config.toml
d_model = 256
head_dim = 128
positions = "alibi"
init_std_o = 0.00499
final_lr_fraction = 0.0
seq_len = 1024
MLP neurons of a small language model. Each row is named by its layer, matrix (up: input weights) and neuron, and shows model dimensions 128-255. Each number is 500 + 50 x the weight over its row's rms, rounded and kept within 0 to 999. Numbers have three digits each.
Before each neuron's rows, "fires after" lists the tokens most often just before its 100 highest values on Wikipedia text that the model never trained on. A number after a token or word is its count.

fires after: "\n" 44, " Women" 10
L8.up275:484497557536539362477510392428539529471540513514455515538517453501494421462595447420426567389528415535540537459518528477404433455456566465470470449611510427494550530542450444432516556523525560521505556563535576538512447526457509546528508446534544544447483439499555429457476655547471478490579446475492432514540513542603429543522466452530493473537513469523564459435573419432512575421433

fires after: " Ar" 18, " U" 15, " on" 7, " Est" 6, " On" 6, "Ar" 5
L9.up256:528468467509507555501517543534458449458376479575509478538479451535454537536450502424395484473543501439547412581486512535554363538536493394462480509523495472513448492520480483579523581538522537466527580441490508463379508500599512500515359461547523465572451486543458458507541507538557559558573509525504438524513504449490493570486566464523518552532607499470498502495555504497433437519501

fires after: " the" 72, "1" 5
L8.up113:518483487593513501529520446492493477483566440543460483477534473526474537545509498511564539433540587497440513611562540518446518522583617409505446460527567474533441472480551483486537552496454485436515470505387481402445476480525486502466494425477504532473516503466455483423452551451478443499538540487606511469562444612589566481630446517514516424517508487411495554478570471559518477489505

fires after: " on" 27, " Cross" 10, " at" 7, " age" 5, " Order" 4
L6.up193:524571485490447396517476504530504412403431452513489424445469553535501561597501491482592532536488545479513430544512467445494488483514475482562540470406519521545452435510465532476438550478492322533512510485497491526467478472483511457528458375476602496469469490521482521523524535546543444494459508525535415494537514511641459442440506588517476516487566490443515486520433451450518427481369

fires after: "\n" 55, " " 10, " (" 6
L10.up12:486509558475447576479579370523599499456402484511437434446493416521461556515472599442541494511552525466532417534437513470483575414460535512527520457497681459598486531527585475507493528523498459440470522499461420417500454550466511397490556430577485505531501483480446526476540583529453524504442538497509418514523508540539503415581455481544533456482438513412444510487577453419427485419484

fires after: "," 32, " as" 18, "." 6, "4" 6, " (" 5, " or" 4
L10.up228:539523521475448512419502552488543450450652399454502470474530525559511555465437448461563521478583486534594574512484488522478555431495508529560474506481507549548473537524469519414480450527558409533497529490546507502473406524451485535502538428483503500541440518456567553429586490426509546390527544505487479503554543420450467479497387516543402471472475570503466453500555579514525542421529

fires after: "," 20, " one" 17, " |" 11, "erb" 8, " Sm" 6
L3.up169:472527469531478479518473535574474485517549390526450532477400521518604453495489476542514476522503464496455519524424514497588567489524384535463472475483442514497405466506499496500450555526636484537435539406490559566543480474481564559454488509526547506497511561423468486547503479503522494451460542443534417482512543462523564499476483527515497480513480429465536522465654556382442524485498

fires after: " the" 40, " a" 7, " The" 4
L3.up50:540467458490456506481547485575525515511516526474513603481537540468476592540415503521437511533471419487534552514515380510428474448499473483513519514395511519554410498495540537494499443494622402515453574590523431542487492492536439510469616473520517488565506513492581495445548464504488528411473496450524515457489527543495643513536581507491502494512540512548388473528474397483412521480523

fires after: "." 19, "ab" 12, " K" 12, "rist" 7, "ob" 6, "ik" 4
L9.up275:520442568548391595494496412521462441516488530437572487529511534442612556505585503516455506423469525459505614526530503501415643464405497542460528424522490550526572482566524465522516470557603475397500470559430456506442488483456532507495529498516546499386566523475472420537584481489524486450538528497518503536528586440458520491480470461513442481487505494473492464451553524496426490403550

fires after: "ro" 22, " o" 11, " h" 8, " more" 6, " Or" 6
L10.up203:470535539472617453553431539529456411464575522581518603618477576575588462480489463440513441544586546492518399537438475481604422457541487364487448504431570398530589544497456470543450519499477445473473499502539508503535498489461509474495473513389531580384393585486547465475514526510555494520526572540479419433511521543493457451462456526534459434497508411529491503477557512559525528521503

fires after: "2" 32, " D" 22, "1" 9, "3" 7, "D" 6, "4" 4
L10.up32:590519570455550532531487515560498578489535471603542446592453516523619511504463516555471532552463514506518530467521504434410535573495465403474554524503500526533514460611537548407421503535576461487431572494514544550539453456475435441481515388531578488466485585513494551439416525414465479514522529469539515472517486460445537518546580437492550506532347559582522404495548530474424469526533

fires after: " was" 22, " be" 12, " is" 11, " not" 6, " were" 5, " been" 4
L6.up304:442511561539443429498514581532493552397438553488471594461471473524475579501439502485522445457489423379508548563580480487450443489481498573551521458455507492545523557488517530531460432478530491476385581524517489470557459436429520423504506516515498528494494474480543459584460501457521474421523622494507410520539524470487576458546521624563461504489522410526453465530555523538542535509478

fires after: "." 22, " the" 20, " early" 8, " end" 4, " During" 4
L6.up157:498449485514610455500599473611452418534514468447519450442573543586460475453451465488505515458489522548584349539545519536541528571569572571450505535488472417514513516480532593497515634463524518493488482494446447448509473509587475481486466518438507437413491564440433477515510555499557459551609529527541567503549434505513508562500485547541441465469550510380429478465463538470458532500464

fires after: " |" 43, " " 12, ";" 6, " —;" 5
L8.up71:534449468585454452424530491427488503347522510477486516486466489518602548436518534556430468565421498405531528549517486421485451566508453560496481518480468466496494430503497563555568532489588484534483546524523565502485493468456568508520500510474448413434483519536506440446560493532654435327457522517536496482525457600597510542554431612527491507444541426494400448537519516385536545536526

fires after: "L" 22, " rem" 10, "m" 6, " de" 6, "ef" 5, " ex" 5
L9.up120:497471579530547572508488546510566508497394547565571538576592428447530509526566462487482435491563595452499487435563469502621481577511513557515443503656564499472519479521450452511540561465532455549467525539509447481429515466523500431436495488569473472403508531464486518555468511523563582442498527485560431497523498473535522530465449570540469464524469586516489518507645433559485559543581

fires after: " a" 46, " an" 7, " =" 7, "'" 4, "\n" 4
L6.up116:489410482589548480513463542556518505485509473589486464467419506505598495471417480531453547551493407491488545567512477434575448459442566534477434467521491448479483519572493682530492523487514490439483531631404522540535501528524392456533585585541558498501459495498515499520524509561521537444497504481502479488487467549511480449550479437492503571477542529434465443701545466565476566518442

fires after: "," 50, " was" 9
L6.up220:456426566489452528532562550477473355479522460548477546512441623423598522559513504472501557506565458441561588455513479481557552482441505468581468431424519511542451531466462504460478418507519447434434562492553417456559445455469476479412514473485543390479591557504536493560521515443527549461474590479541504459526565552502499576539367522553471384608516392503418477467471484474484430435540

fires after: "or" 25, " Institute" 9, "ari" 8, "io" 5, " degree" 4
L9.up140:493504523524465455433470409441485529561531475497473439529496509493478430520591469422495527494450438477506420464494509450495399529518488546538551516523424420496467562459572521531490441390440537564474598524467533432534479532525454469547432570495496461594445468491483470495442506557514548540551506407468410580520400557459493466526545449575602461505517511498509489519444441473497603456497